python train.py --n_layer=10 --d_model=320 --n_head=10 --n_kv_head=10 --head_dim=32 --d_mlp=640 --vocab_size=8192 --activation="swiglu" --norm="rmsnorm" --norm_place="pre" --norm_eps=1e-05 --positions="rope" --rope_base=1000000.0 --rope_fraction=1.0 --qk_norm=false --attn_scale=0.177 --bias="none" --tie_embeddings=true --parallel_block=false --init="uniform" --init_std_qkv=0.0212 --init_std_o=0.00475 --init_std_up=0.0212 --init_std_down=0.00475 --optimizer="muon_variant" --lr=0.00658 --lr_mult_qkv=0.5 --lr_mult_down=3.0 --beta1=0.93 --lr_head=0.00547 --grad_clip=2.0 --warmup_steps=200 --schedule="wsd" --decay_fraction=0.864 --decay_shape="linear" --final_lr_fraction=0.0 --batch_tokens=[32768, 65536, 131072] --seq_len=2048 --doc_mask=false --train_tokens=902600000 --steps=12500 --dataset="wikipedia_en"
MLP neurons of a small language model. Each row is named by its layer, matrix (gate and up: input weights) and neuron, and shows model dimensions 224-319. Each number is 500 + 25 x the weight over its row's rms, rounded and kept within 0 to 999. Numbers have three digits each. A neuron's up and down rows have the sign that makes its largest values positive.
After each neuron's rows, "fires on" lists the tokens most often at its 100 highest values on Wikipedia text that the model never trained on. A number after a token or word is its count.

L5.gate183:463512487503545478477504502531489479503456519523453513521519531449492505505485556496505490476472492461502471448507522466516486517480495488479515476475517479496490509516525498490480509497478479506483477490521458518498472475483506491484517544524495540560486503516529491484493511453461470502
L5.up183:511529495517488521517499533520503528507474546477487508510489493472526521496514472498504461465519475455514475485488473506524507472561494489491476468474541470494515536501475479459442508529520524503493452507492519530509524542503529550503481511498528509505482478496521512500484536455498468528
fires on: "s" 21, "g" 16, "c" 7, "ig" 6, "it" 5

L2.gate6:529481489476495516528512505480513473494517484507489490527522531479501485490491472553488496501498527452494529493524487480539504545472460508504526514500531513523497527476481496504491456553530520507500495465464500482522473484448499510490494510495496452523491526548485490546470487512442490536
L2.up6:565489493517481531522499516507521471530509491479492448537531499486461465493494482492494499530517486480491512516467483463488463513472524506446547508490507555523518480455543488482507469480509491459534494465495557500536502486520468519487515489522486493511465484521510508463493492524439505526
fires on: " of" 27, "s" 23, "n" 10, "'" 9, "ic" 4

L5.gate387:533519519508516484458473530504518521491484486468499457511521492489473515474499474471469470524541489515476444496436484539549456451492474472505500487496503476508479489508500513539528518510487477550511469498476485485535523503530498537493492494484477509476489531454522468495508510492512474518
L5.up387:526508532564471510508478518466499509454519498478499493519485492531491460478502511512489453483490469495454491453513516522488480479452462468521531513520465469493526473453492534498498507496476511492479483488527440505489471529522449518428559459519496476495479536504545472467494474503537518494
fires on: " (" 84, "." 4

L3.gate266:505430503501509548467507463462543507499507518546497494564469536486522501523510489515506474439503502452489499524516510485530492480511478448465484561482496517462516505476495548493510481506498474530465498508474510490476523491510487490510544527541519479489510492494519446506536444457497513508
L3.up266:525459540512498510505486504495493516550499530508532483489541507558509481478507472482528489511558498490474498526513511512523516525464513450497543548515505458505511454543517498491489535490487459507466471515469500487485513494524484542556497513539525557507517478487532502519507532443496491494
fires on: "e" 14, " was" 14, " is" 11, " what" 8, " be" 6

L2.gate493:526489478497497492488487518501488496451478497503488465506488503488510515573540523497535518482512571499465496496531499548501540477485517476502550501466466480485521473479498495493512499503478513514507499516467528511508485523484498512476495462500490535511446493546479486475530479517513506515
L2.up493:513526483487518545494457493495534515537462513512506490532505481492484468514515523468471511519522510467544478471458506482498557479511542508532488502507534492515546513492461536497547477484490515518520459485469499507507541493508519515526480482499533525516509529533487526488491487516506492465
fires on: "s" 21, ":" 17, "," 14, "ko" 9, "f" 7, "ire" 4

L5.gate177:503540531486458528493485503537465518501553524476505516484468533488486499489490471479502493504521510526474496534462479516464472472541499512565545492496500502489519462521487528533493495489510494472486516467508509518540485491490472546528538547526517532526489465473491470527494538512491515482
L5.up177:459552513495514489490466457465501493511484559556540486519487461479492457513499497501464532491522518540514506486479518499511518492518508499504539468512480522492543437521460500519507460486457470504537533456492487518486487455515483554499550522532518524482458484504536533492466507507537532498
fires on: " the" 25, " per" 16, "mp" 8, "cent" 6, "." 6, " Per" 6

L5.gate221:476519494495506489493478517498488507511490515553493475503444492489442491515483485446491576521500488518496513486492479494498484465514480442524505498497495518502499511524518476482500477468524540516460529455488537499504505487493466519456516485478489560537474515489553524477510510491465467510
L5.up221:460500499446503518479473449476474526461460496513531540484477481516504482517525580498489472476519464496546486540514544481490496496506488535498528495437505538508464509468513544513476447497500487494490461505529536477512473507510532446489532495493483520464460480499498533514525561531548470491
fires on: " |" 46, " " 18, " −" 9, ";" 8, "-" 6, "." 5

L5.gate441:490460558504480466479466519517491518529524512487477497490486490526500505516524550452526455531493464488493473528496503501473530485460488490535496501498516527497490503499500494499502501502499499484486500485545498502514519493499476486502463497461563521504489489558485481553448525516501454478
L5.up441:505475506499527533485490481454480477519477462486508474575498487502500512522501449462491426503484460497453457510506502505481485511548496537470494506516539491445476494530535505525484521519526492490489521476534504479505472488504522495473495500514495528531542487433524510508528494476509523504
fires on: " " 37, "-" 8, "s" 7, " a" 6, "|" 5

L5.gate639:492490483505519484516501508527539480533448544469488470487495502501485517520487501498507496507513496527515476490479487514549543549468507484468527489495498568494488484480482469547490468482496484471491471543474498515494520501504450481500476494489522486510520511522538550499534512513527443515
L5.up639:455459500488519463511517516513536479474495514485510483511545460464528522517481485511552518535513499507508485522513487491535507540507478515455498494500494547517492520494521496513505474498474492446466493531463460503452484493535536480492458466521521524465529495468534495496512470482518476536
fires on: "tro" 19, "to" 17, "ho" 10, "CO" 9, "cho" 6, "co" 6

L5.gate87:492507486467484487517495472503458488517493518494486490479538500493540478510484479514517507500490490491536545520521522501473516476528511493515481497472497565497531487440478505488522490484500497484487532474487508491482507499551505520464475472473496509517478484517557533532538500516488492516
L5.up87:525527479514536536435515512505503444497483505512510483499428508439535534489541485484494500489510511505481508506470537482531517483469502527502503508494537472500481528460513539443505494516479449513514507510523558517515496505494492465481459529489470489515491461508494474450467500503554512472
fires on: " to" 15, "." 12, " at" 8, ":" 6, " from" 6, " in" 6

L2.gate589:503447513479477485528533506519487538483499569559530567463491478490474499460499532505451492516515496487490462480479489530469493534547541497516502490504511437533499494483488521499468513532471505512502475478508499521514492483505507505484513485492477510537521524457485509517530522488509499489
L2.up589:484475515504495492494554504496471488538467515549484453467528475474506536491492497477493492509510503475552468466500467533474475520470515519439478528513475497503532455515486520438523484480486485469511461473482516499459495536524513500518485506542511515501493563468532517495515484505469491501
fires on: " Bel" 13, " be" 13, "log" 7, "go" 6, "co" 6, " text" 6

L3.gate132:463478512494482510538491488517526507512491495543526507475529528544481528480497484539556530485534522454474496471537497490487491487496525520542496497498489487481475501504477473488518485485482490500472474468560525504494461490453594479484440495509494460499476481457483516511511481501521519483
L3.up132:511489532482524522480463509492490470509498444514505474490506497515506501496532499480500511527499498489482565490503496491472500517497482472480529486522525513479508500506491465477509504477524508487514460553520439489455519489529543490493505460520472503534487526469486502497532531506503512513
fires on: "9" 43, "d" 12, " one" 5, "te" 5, "st" 4, "est" 4

L3.gate483:479500493498545478516474482489499482506529507449487525481502459438488534536525497532508485496528495497486540499549447484546499508457500498473512484451502448481508491520491435532493516493507476507518467511473533536471504467500476468488498490472523475535491497501522528532497482486470514549
L3.up483:522521478530500536475512533508512476476453503492472490470483512517472548521498484518488500453561520558500500509521520494489490451482481503495523477475528531480503512480497518439471515439495491526448452482531479509523488489485494489505490503467474482501496507454533484477532502503504520438
fires on: "s" 28, " in" 23, "f" 9, " for" 7, " to" 6

L5.gate55:492482521523473491522471508480495510513467470517459477508523494528542523478495451493517505499470491523480478488509458526504505489498497501511506463526522539517494515545507554525502457515483555511486508479526510489469479497530491501482517501461506493490456540459535526526487544496509468491
L5.up55:474479482470521463495461463453446496481460474499508514539503519522526490524477490489507516468469515513465506521507459487457543478504516514535463472512522503481480513491523524537493490507484465484482491493535500497494530498529498542436549485471502505487485506503499514563488520502473512482
fires on: "i" 43, "u" 10, "ri" 8

L5.gate126:477485525455520479519484475533489519542500497491507505476520493535509465485520518486530523488447440518483495433512520444507505478495471511523482469517478536506525541544493479486477529513468471478465472509470468512528503502515496554468490480518488497502485474478534487498515550474522532496
L5.up126:467470509472470546520490497495494486501449474520508451538504483514498445507516498473504479501479459499471499474535512495502525502498514511462506513525500495462498500549454484523468512521466509485576531490468476506490500499516459547483503512501483502498480464516519504486542494471542530492
fires on: "-" 78

L5.gate198:506483517476475511532476510492498536508478533488487476524534502465523520526496513478542499510525456527520509478521453522516488504453512510508470479483529460508471515520487488534506522495505508446474516497486495558554506425508535465497490485491515522493529549480513429481527528496496477493
L5.up198:484501507472506548469481514532512514490523481512516532516500509512511516524492482524524512483512455507525466502475511524484478457490542437521521527498519513471459511462512532540511497499472523496442490564461490524555548505499512497502505478464486495498474525485534482505485527532519525507
fires on: ":" 37, " |" 18, " \"" 10, "=" 10, " by" 8, ")" 4

L5.gate489:529479466471428497489473484510504535448462490497502498490529514523513460526492504510511505514503521505518495486523479498498501472489538518521479505455498449499437548563496468558456461466540517512524536464518504487559533481510526510498455502493487518470526530509485486500521453486488501496
L5.up489:494523465495466553465513458484497492521515447502500557507498523497523494529499535531521535462471471490482543487493464509537461484531491522492479505498490482508493475536480539529479510458520495523447528493446477499556495473475499482478460511494558483513555506483495511531521496465533459527
fires on: " of" 25, " by" 17, ":" 6, " from" 6, " joined" 6

L2.gate99:479486537486474569561507458510524498479569464509471521501505478490513468489467487517535526512475472554542537501486497543507521493514518511489481478488527482495514501556507522527500509529489505487446486471498520460478508470466452452454510477443536554485470490507511500540533463473493541490
L2.up99:517485502515456488516450498505461510517478502514478518517505525504497477486488489541518476509488495510518504535487506515470550468496494526497519511496496466483500501523472487490510546522460521491483525554519470505485490540494497532494506527469520512494496484546499484531501478472513494496
fires on: "ri" 25, "sh" 11, "ti" 9, "to" 5, "po" 5, "han" 4

L3.gate279:496483513508534491518513513486522476450506486533477504480464490527502520482476512536523490482494570479516461435508454513498520484493519490542496489497418502501514505480476507521492445475519491452523466501497509484525530478494484566470486498512493474524504482477519502520460527481471470473
L3.up279:518498523510493469528499521450507520498522491529463494478510517507518532510484502472483475475514482479524498490505468487504501477429511451442488503496494507538516484504525515452463489485489490503507471442486480504519460502492498555450511505497483493474463463560503542500482485516495456471
fires on: "s" 39, "i" 6, "y" 5, " of" 5, "ko" 4, "o" 4

L5.gate287:464497490463494503512485490516502500525483529467447558504539517528505522494465493471480431511473476484466497526497491559474527490540554542497510488545503494493533491544497491467473475477520532471518511514514489500541493504504509495453491489533495471490528495512501524498485510502533524537
L5.up287:483456478520495485472478499542499525479466498475498498490529526492494525499533514528541470548525501496470482483482487564507496513514482495505488523494476511510521503518499493493518493473437493493508505504527526468493471543505486504486471512502472472526487538493547524471470479498490526516
fires on: " well" 28, " over" 8, " or" 7, " under" 6, "Mon" 5

L3.gate611:501516507511471485531509464514512515544456497488494444487487481495507479523545487514491515524517487489465520526494476500497521502463483510517483476488502508480471502529513466528511510519508529481482478503546482499495496512489494503501511517559505487485474512509503512470492494509471539449
L3.up611:503484512512523454512486483505495508532467499542475474481507511559521505497493502503478527485532542473507539517470547498516527507500500493515518545536499513454467522521504455502515467506516515510524509516459551527528506504522457471513508483529437464524510503445492514491481471441464496492
fires on: "s" 26, "e" 10, "i" 7, "th" 6, "n" 6, "a" 5

L2.gate494:515510497572505531531486514514502511484537542505473478525515449501463501489507463471488492524522487522423498518454498512495506536495508511437476494516513481488503509522509502505479478469486481550531488441532523522543545523505493517450521500495505471501474500512489455502472491522518487478
L2.up494:521465483531513473494481508508486496509532473486474474511520490509490508480549504446473503466481541545501478511521479521523509516491502486472459500539488496483458454513511504521483495525478489475507491505559472512490467497507441494477485524480511501504454457536513488491515476533478421510
fires on: " (" 100

L2.gate160:480507496515500517496500471533454492504565494508498442483484511502465517504499501510511467506517484495470466524446507513527485531483527502507519505478498517495489522498525551536481486501519520461454468468476488497496498468513474536596531500479521494529456510476538498506517452523507493454
L2.up160:511485501540465510516510484514499477530449490493476498511476512523489489475461493519473488525531581528480554522520487488510467533500526500481514502475495460549481518515490483484512483487521458527521479491484474539454506543468465502486489510507561492499480512474483469521470453426486517491
fires on: "s" 29, "er" 23, "th" 9, "le" 7, "al" 5

L2.gate271:504475513498505503506516529505455486503488491501502529493487507482508541474502502455492492511492503463482468448488532508501506502486453483491483499521518510512512494504477491546494488461514532497530545483482524514516494467549488540465502501500471513501529574478460569529523501522531537519
L2.up271:494472540508535520465446553491503490495491481489493501439460503517528535503480485485497498506527504453533496436582476496501499500516475473494515517454527501513498492516512477508485518522512487476534496465510500463469528443505493491507530511500483495494499493463521506482503493494517521509
fires on: "-" 35, "pha" 11, "^{[" 10, "nomic" 7, "rg" 4

L5.gate610:477492471513478498521481482464528508505489503503543459470493528526488506527532492519501516475512482498494460424504503505499524489498534501522516476509484538502431495539535543521525473462486503506495509512501468507547498451530459542505508504507517444502464510495479515501501471521526505469
L5.up610:489522484459478494552507519441500511462508523513538476483498527496500517520523457476482506476517492539486494501502512520553524506467527512516475518499489514493514475488487533489501529500472502530477539502487480519528524504520503481430529512506523478552444495491487508496538433511518518488
fires on: "," 37, " (" 32, ":" 12, " or" 5

L2.gate3:497494511486531466470513499533489526525499497480575498492517486496492489527510510470474487508538486483471447517503472474482495465514526465533519471486482506480533495512480532482478485541522453490530486499507588510488500504512486497555541523501512495473463523484527563509477514488503511530
L2.up3:509516502508483519480503522477514499514508485479478474490487466495508471479504498523529501502462478470492419520526540451495467487480495491498500460480505473461482486476492506495532480518487470476533562495500489534462520543524504530539508477514515424519488498513517442482471457515514527457
fires on: ":" 57, "i" 7, "s" 5, " population" 5, "1" 4, "ist" 4

L3.gate569:524503475480506502544458505538512514569534459544495502526471534498506529487544497544524526482511529497494507478518496490480470483502495509515464452587476468497496472514481479510524447502493496525532535502489533526497483510556535498511469533493503509512501485505526480480514503519496535501
L3.up569:543547531490488525518480503452540491524552502462451531514524508523528489467505490525548495474513475495523479492515506494479462529461510488496495500538498557496484456476506490462507483524493466485502520488461494479477519505568469525520473509464471487534512501506508533472495485492497513504
fires on: "est" 16, "st" 14, " next" 11, " highest" 7, " Last" 6

L3.gate4:486501473478518534492574533500496470544510502473440504491527502458478541480496477485469491486489514524468532496498476510506497509449502496495460475506450519479469514460543541538507461555494469498525526487522483505548490520473482498495482545489496496473489518462509506485478514479515479459
L3.up4:473485464510502520502525481491505528533505472503508532495458539489499518494509479476499470508508517521540524510508494503498477500491521507505469499531414513490492507477514552536501448531446479489490487491508482452507515528472474498505496511521511474516548520505489525494508507489463456503
fires on: "," 30, ")," 20, " (" 18, " –" 11, " =" 11, " |" 9

L3.gate605:453491508555515514491531510532490530507541495503503506559515494526477443542488477501471486500493504504536525504494501485476487464448484481501528483464524525466491503486499483492496512522489462494500525459493530534497496524493562508512547530483486474516494491533505506505489533515537480478
L3.up605:501490505521491501506493499506522500524485453501478502473514513515494499515526498511523495508500502487490533497480509533449535494464477503529550540517528485476490494523506489487543504503549517473484466499512520486538537518493522519504548515514496516495478489532544488523525502513533448455
fires on: "ing" 36, "y" 12, "IV" 9, " of" 8, "out" 4

L2.gate122:503535527507482507470481483492495500505539532526530526528528512461494492517487486458492504498505454488423467477514494523528485546508530485497489504525508492521509485540507463508487494505447493482500469498507488511525450502465474483465527508496504520547464513461474491500516546536462507563
L2.up122:504481492502547521504523506488508476506535532507529527461479525503512486497476525512489456490469501467495472498488477535500520470499526549460523511556454508538512474513522485528464486510480482466533523470473445527509487505477437490479506498511516496520492495529503464512498459489523478495
fires on: "s" 35, " Player" 11, "ad" 6, "ong" 5, "d" 5

L3.gate180:515511503501516483500450444464494482514494539534479505528489522486567487499494501499488539502511444498495494465522536494514543495468472551426519509463488484530520492514513488483476499462527487492530542514488497515513514507506542544484492496472523483520458478515533472514517532533512511509
L3.up180:494475567497519465508532516491463452463476476477489495472472501525512473515476509487519489497479522548485507492530512450483502529473459501496516501498516504506500454514482498528526496494493468523457472536516520517485512507440503528485498509519484535506519466505482550463505461513494504443
fires on: "s" 35, "bra" 5, "die" 5, "n" 4, "d" 4

L3.gate355:504526477484511486510519470533474512519505499535544485493508532493477446521527468517472526505507488495461471483504492501497453515482508471499555498518506468486509547479491505514569473502493527469535537489504532499513488523463560462505487452463517518490494503484477535485493507517519482533
L3.up355:473429512540529536471501487444527494512484458510517501505538545461498497476517525510500467451499471526532464549496528499512496523530501511527454520503483511508475490469494509502481493500521529469533536511512544505493505495543497499487546529504524486520506517506493455464489537514519527459
fires on: "." 40, "me" 6, "us" 4

L2.gate240:530482446546498509479489496475462518514560496494524520527525491503486483526500483472524463483517555494464525489527484474527507515539506545476550523484456543512488546487483490516507490486480480508478498464515461490531494485483507541535490488535499492490535528492517483523512475488472513528
L2.up240:532516508531508546507457504510520531486521511523483507503506515478486523481566513495508515519512451528458509515541507483509517518486478499521428496469482505542509533486521513488516488499509508469531529498533495480530495449457450510490531498478503488490446551494512507475536487509522536494
fires on: "-" 26, "/" 21, "–" 8, "a" 7, ";" 5

L2.gate92:495513482523507485495513488476520490532483506495491484507530509554501486493451489509483514484493482460511498446504486493554525500521558545574499469513501445495517545494510485479462500508495511481492502507522509503478447483515481511465486528481458485518524490472491481558509525527495494482
L2.up92:517481545489462478479522535512518463483525505490525512511516511508533521534454492505531499466480540519514518469524494495451510493521497489468497454528465519498512503523506484489537517522530520512552510538475542500490482497476542520466508461559457489534525463497486468528496478500491470491
fires on: "id" 28, "pi" 12, "nd" 10, "d" 9, "th" 8, "st" 6

L5.gate527:532512471564489479506466521447444487512514509541492509484525481483496512502494511540513515499530507440542453488515494514550506510493532511458475470506481488464511516453469485519501484530499519512497481481499463510516437502474486522484489521513490482489457495474522500517473540550501482510
L5.up527:510525519504544521541507501512489470428507488539489483510484494507575502514509473485462469463516490501489489537492505489479517509472564492494475493462488477524531521486521525474527472506487487481509526512489472514510495504543495466517484492511493488472509488489492510511528515459520517525
fires on: "d" 26, "ab" 25, "ad" 11, "b" 4, "." 4

L3.gate518:470507518509511474494489484469509507527505491516487510457501543486515513517501513502506537469538468487490512444497462483480469507532511498511476463520527470492488548543500470494505488526469542434523519536489501496538499530505490510499515497507470516490517574489523530518518469497447487461
L3.up518:498477534553502490475468508480483511502563502502567460481479508480476510467494498531511487502517491547501496483525491513495530476550461494526480521495486468495505538496493496479480451517452517480532479474500472524518493481472449507486475491487526498505469485514470534539476517497472534525
fires on: "." 40, "-" 19, " |" 6, "go" 4, "si" 4

L3.gate329:472475525491515499453529481493483449482500515498512508462481525495506532494493489497456516522487483512522465496513510527495470531458482528488532511509493535521529490477502484531491534498465536497517487464506511513530482508526491511504513454498517484517460531427479534525490509496495467508
L3.up329:511454491488527484498502507488495467526526509526460523504528484494523511505488513476484461508493475499515492486534525552505496506501484566443522459527513522536520453489525486473470526499511544498491472498497479503483522516526504478513504517478477496519496538501477461475485498525478503499
fires on: "s" 17, " in" 17, "-" 8, "ol" 8, "e" 5, "me" 4

L5.gate516:525489511446485519486476488473521500483540500512517500539481511494479447517525536533535541493524499477491495485448525535493507471505477520530542522503446479503485475434495540528487511504504517516508505492460523527518463492500533512511489518489526461486497545497516493478503459509506480488
L5.up516:490526516479517558443498453467495525492445476519452489494497522516542499537501515492502466542499460495485487474498514495508527490529500493474538492509512475498470540534524517458535465512470500512523484542479504513514477461458515519495464498498472499488475526503516488520521497454505519500
fires on: " name" 16, " of" 15, ":" 13, " word" 8, " title" 8, "s" 4

L5.gate139:455515544542506496485535490457489496514482514498536515502503513466468561444475531457510494516478467525503493507520529498522527459460467478505519538481502480482536510476476474544494500542454488521512476487512472506538533486516506469481517467533505478498503502494497507515475493501478535534
L5.up139:534492513473513526466528544497453536500509535472479519513502507504424525519510507455519517481532460473476485463431511516475500482501515509465456512522497497507509509480466495497512494516537499504474492478552519474559498516481500555545532512509514506540482504527535481502481536524529534490
fires on: "c" 18, "---|---|---|---|" 15, "r" 8, "ig" 5, "w" 5, "rg" 5

L3.gate616:455491484490531486506495511540497488531491509486509514450541458482500517523478493512458504473489450510484446495446478501522477534447490477494491467527463528499482511452515518541506441459506480526497469478492501513514522504500484529508482462496488523498492503445474471573507456499502513501
L3.up616:454483501528528472499476477452465527506473465520514509468494493487497506483502514462483512519506503538510489463510488473503497512477489445430465491487485511500483519472517550511491510495498483512499480531532501493490517467502499537477450475512510466533471483490515504506476504507544523459
fires on: " |" 29, "," 18, "-" 18, " (" 17

L3.gate30:495476501507488494503492529517491466525528499488539508498479512513523446475488482498464523532494530533534476516491519502517499506508489521537499476467527508434507490495506454480508497515483480498525504515481564436498544489489485486505556452512496493509490494492544502500546468489496504526
L3.up30:550478479489499495497490553505531495486510499509466500545454480506537494533457484558509504509494499474526473492529532500487474481538515520461516479548477488494534443531510487453510509512524530533477487451485485451527529477520479511456502517474485498534513471490480501539488510472508507504
fires on: "-" 31, ":" 8, "|" 8, "sh" 8, "s" 6, " |" 4

L2.gate445:482494524525465465551492483474518523457500527513469460530518463531483472534497498453529498471521499516474525468480462503502557517507488490512526458528514533476490504563498485530489529525498479484504536505503496558521511483507499554453476552484481477480495509485488465548495487534529519521
L2.up445:498469490475480467502467446508493493513492495518462486502506524445440545547499535533499536497467474517546514507524512518464543524485491452498507467483480485485503537531487523482488510443481518510479548489523493556528533470527505521466502490490471488498473501520500506490490510520547515497
fires on: " to" 18, " and" 15, "-" 8, "/" 6, "---|---|---|---|" 5

L3.gate213:513526501518475509495518476492453474472462510510533517473512488485505468491507521521483538518518473526498472565473493518448473474524462507500462474477517466475471537510506520514473460512482515473479494522505511507537537520491498504502544484482501503529470518501500478508495486518468523516
L3.up213:475538521499489505489556484472458474469476486535510507529530522471505458470516494545536446514493508504506509500493514482501492489505488520534487449529513489516512539454514465567519532493508476486507463440501501511459527527554513500493498504546479522477498501546464520515485543540516478479
fires on: ":" 28, "," 28, "cor" 13, "4" 9, "9" 6

L2.gate455:521484427500488534502481498463539434504525513507532540526514488558482516472492512464496490518494477516481496524495541512540496504492426460445495476498483497493473515504510462468486447512517484476505523480509519543500523525543490502468553495528516464451487480503508471472526493501493487521
L2.up455:469440505469506483525524505514490483482545494517517507472528499509477479507526487522515502560500496463476477479468475460461530476530491485488511500541510457456467486444506498531469472494503492493488470503489505541476475527467506500483502548495505532509529509523507524485518516512490499505
fires on: "ed" 31, "d" 30, "s" 19, "ted" 4

L2.gate410:479503469532504464538475540480479534514518513482555539495461525496455484500512481504509507528509445468493509470504547500454480492505507497495518479517475516495514484526479477500492496511525501477523525517530534511503516506496527564488472461496506495493523505514500502490503509500466471500
L2.up410:462500489489523473503489535461518508499499479481532520540468503507491504506464490481459485495506463510544521481533487509526468503492520505493476485509492478493514493495452459496516486528539495485528472495489540466473479499471489531454468487512520439482523522518496501472487508482445473524
fires on: "ing" 20, "mit" 9, "vin" 9, " gave" 6, " giving" 5, "al" 5

L5.gate296:499461447498475519492508525500488539501509474480532506552512488500483466494506484484486488497527501498455453486509496540534491517496551508485523477477491492454539501496515501488495496512524485502496504547501477520496522439483508523476517489499489530568460500510491535549526485487502517495
L5.up296:469474511499482513490522501487522514529480515511484470499495515490512520506509468476553498474501464525491494483507525519530487488490532499440470448515497557516490510468497505458488463515493496493520528540498488498515468492509482509480467470501494481520464537525499483479486483542511523500
fires on: "-" 51, " –" 30, ":" 8

L2.gate95:490504511484513514507456522499482474494529513512536564526502472502512498502468493489474517524474487492520477537476493520473512522507527496489517482539466521494479503480487478540495504566500484483484480470507496556482519494507470527532525500507488494467482480495485514470497515501538468460
L2.up95:453430509502484490483478510486451465480472504505526505529503503512512513468501498525454472504503555507475525506521516506504468525505462520485520496521468474520485551491469499504479513507485472459502489499521484515503502535548510538497516486498476509523507513491457478489514486523520492480
fires on: " G" 100

L2.gate26:507528468509495472519490505461507524453516480477476506554482486480492535532484453465500518549494517550457496514490479489487493549489510509506473481516494523528509496498476470501480486525464549503474521483505452497506563499512465530487525465479546500567504484481466506542497527454540495484
L2.up26:472485437505482496471481490492489458519518520482550524546465478496503522490544504535512523506499487499498504503496486542491456498464499508471501490505506491457503474498478523530540530470482499451490543478474508528513555489500552520471519483521507492513487467507491508518433487480513469489
fires on: "al" 14, "s" 14, "e" 8, "ri" 8, "o" 7, "lov" 7

L2.gate285:514497481482509496472503514528460476509473471482468528543480462517515510533473504518465504497479509530469547469510503473534497481542485484519493505489494478521521493477461481513485485502488472505482540486499478507471477531508499522525527482481497575503493499483495519540482543519514495491
L2.up285:514481444512487486475478502500507494543500517519514497486494510481505505485496508506549474536480530475493553554498465506530515456497514498528562497508476491516496513521493470465516543510513527521511489479472471478492518516497493532521504437515476562553512489507495505540506552509478522503
fires on: "ar" 15, "ed" 13, "d" 11, "er" 7, "ir" 4, "ect" 4

L3.gate332:470521504526490465510530481519541489480513446501481551454497518498516504540477519500509499500497523493450463493488445495481489533560522487467483493489506513495537487489509521468482525517497442528520481550504513526520521487553529503539437491506541529546498551498529511486477461480494474509
L3.up332:523476491518510482518479482525538531473515499449515489478445521492498492476482495502510486511559524513455515502500488542464491481494510535472482497442503478479478514512496488523474510502493463459526497506550472499502518510527482513481456480509465461503444506511505548508482447511490483495
fires on: "." 75, " |" 9

L5.gate345:509476500448476488530547472469498516526511502490509532533519517481525485492501494478522545545488486510464477516503531512480461491514483484502473517460495459539482500485496466542529487514463536488467492498469475464520516462489508510524505508486489489502473503489504471484561487449519539507
L5.up345:501484526469522500482526535535498518485472491511540521499471490529505466502484494467499547461461500518465492529494507491502466482489511499503505547478549488493476500472486484504493509502494459512487502519472489487510522518508542516558517523479473540474477490505450492500569522464501491543
fires on: "," 48, " was" 13, " is" 6, ":" 5, "ti" 4, " |" 4

L3.gate77:500542523498479493496515533480520519546500490522533492529526477469478471496527479402520506500519498504499507498503439540553462473468502497492496456474521477538502513461492517506532510490507481502529458482495484530514484476485491521450544466483522528496554459498501513488497546504547501500
L3.up77:485557486505521499495490484477475481501506467507472477522499496507556473506485478482509499549484530492483514483492463483472485478491524516525472462464455527493474507473528495498481500537448477519467526482486504504503529549539505554494485497468493472480490478500522470496442494514541530495
fires on: "ing" 22, " of" 12, " |" 11, " to" 10, " –" 9, " by" 7

L2.gate111:484516514489503483511540514504457513508490518508506509544503506519481473508504537476522497482497454511533493502492526508451488497526503465465553528485512496495539495523552469463531473482505461521453479497506508520482529476514547520451505485502486521518476510478484495498485513521519531521
L2.up111:468485486471515460512506519450523506510497454485476435532524489505497441507504484506458505518509478498467506480492514498536503555522531510474494495487503489539515521481474495489537499500509463517470480486515525526456530514467559525476477520498519469523524512511544499478466467483466480492
fires on: "ing" 19, "e" 11, " of" 11, "d" 11, " for" 8, "al" 4

L3.gate473:514492511519513464490480461461465474475518504477470507466519480480499516470465470535503513519486504500470508506469488502538507493489478508470518474452505510496524520511514513496471538449535452523514487503492493509487512517482541542552451484501500509508417527487483502499521474559520557487
L3.up473:541508444457503511524478495476517489499523520495510490491517531493486533474454531436494459461512498508479527510497459498481502507466474510486505508470495518499506477475502534511448510476496543521511496495493439524481511476496526486512474485512535536464486520535493497470504466492519471496
fires on: " in" 25, " over" 9, " as" 7, " at" 6, " after" 5, " for" 5

L2.gate52:496502504471482468447534492502471507515496437514541465472531472494513529508506513540539485487510489511521507495506472489532538505508532538495540557489498453455475513483520523545426527488534492496472492484523545510461468489485525441523475500512507522500521493492469503464476508513516469488
L2.up52:512546496456564527472519503471483507515516482501520506454493485465558488530496497521548464492484482521476498516510493558506522496520489481488498510505497521504523487479482471523527505516534515497555535504519478488501471490483534500478466517514470532488540490524531512509523519500510518540
fires on: "ly" 35, "ing" 7, "st" 7, "ist" 7, "ed" 6, "d" 5

L5.gate303:467475464483522503525511470488456538451477463502512507461496506509538478533497490485477498485517521490505529469539538456549496506560537472478548468474485506530473487536500534480541527487481502501488518475533536495498555463481504521475518489498493494476494552515518500530519511472482493497
L5.up303:523476527509482494502468485535510507506488476491474505530515486526533470527498494468481506505480483536507519458532522479492509519503548508516521480495506485570475489523493460530519501489473473461535495454533517503465510484518457501491528516507476491487515475497529504510457464472551508515
fires on: " for" 19, "-" 14, " For" 12, "th" 4, " un" 4

L3.gate102:529495494431487464463462483513503510505540516456469456523497507496505493545536483488485534506501485506495526472505478514478495459499491493480485466482483504497525492475533513499478497485518467517483459498475473525542542486444518515513515485497492504520525562499486493483523498468505460479
L3.up102:473530514492478522455548515498497459485502498492539455542463475514477528487493467521456527455512484525491452471475513519545520537512478470504447519497508468477485491485499453476491542509486504503494484537482533530483474459507509540438529485514495538481495524458518472515517480526523499478
fires on: "il" 23, "al" 20, "s" 10, " of" 7, "el" 6, "," 6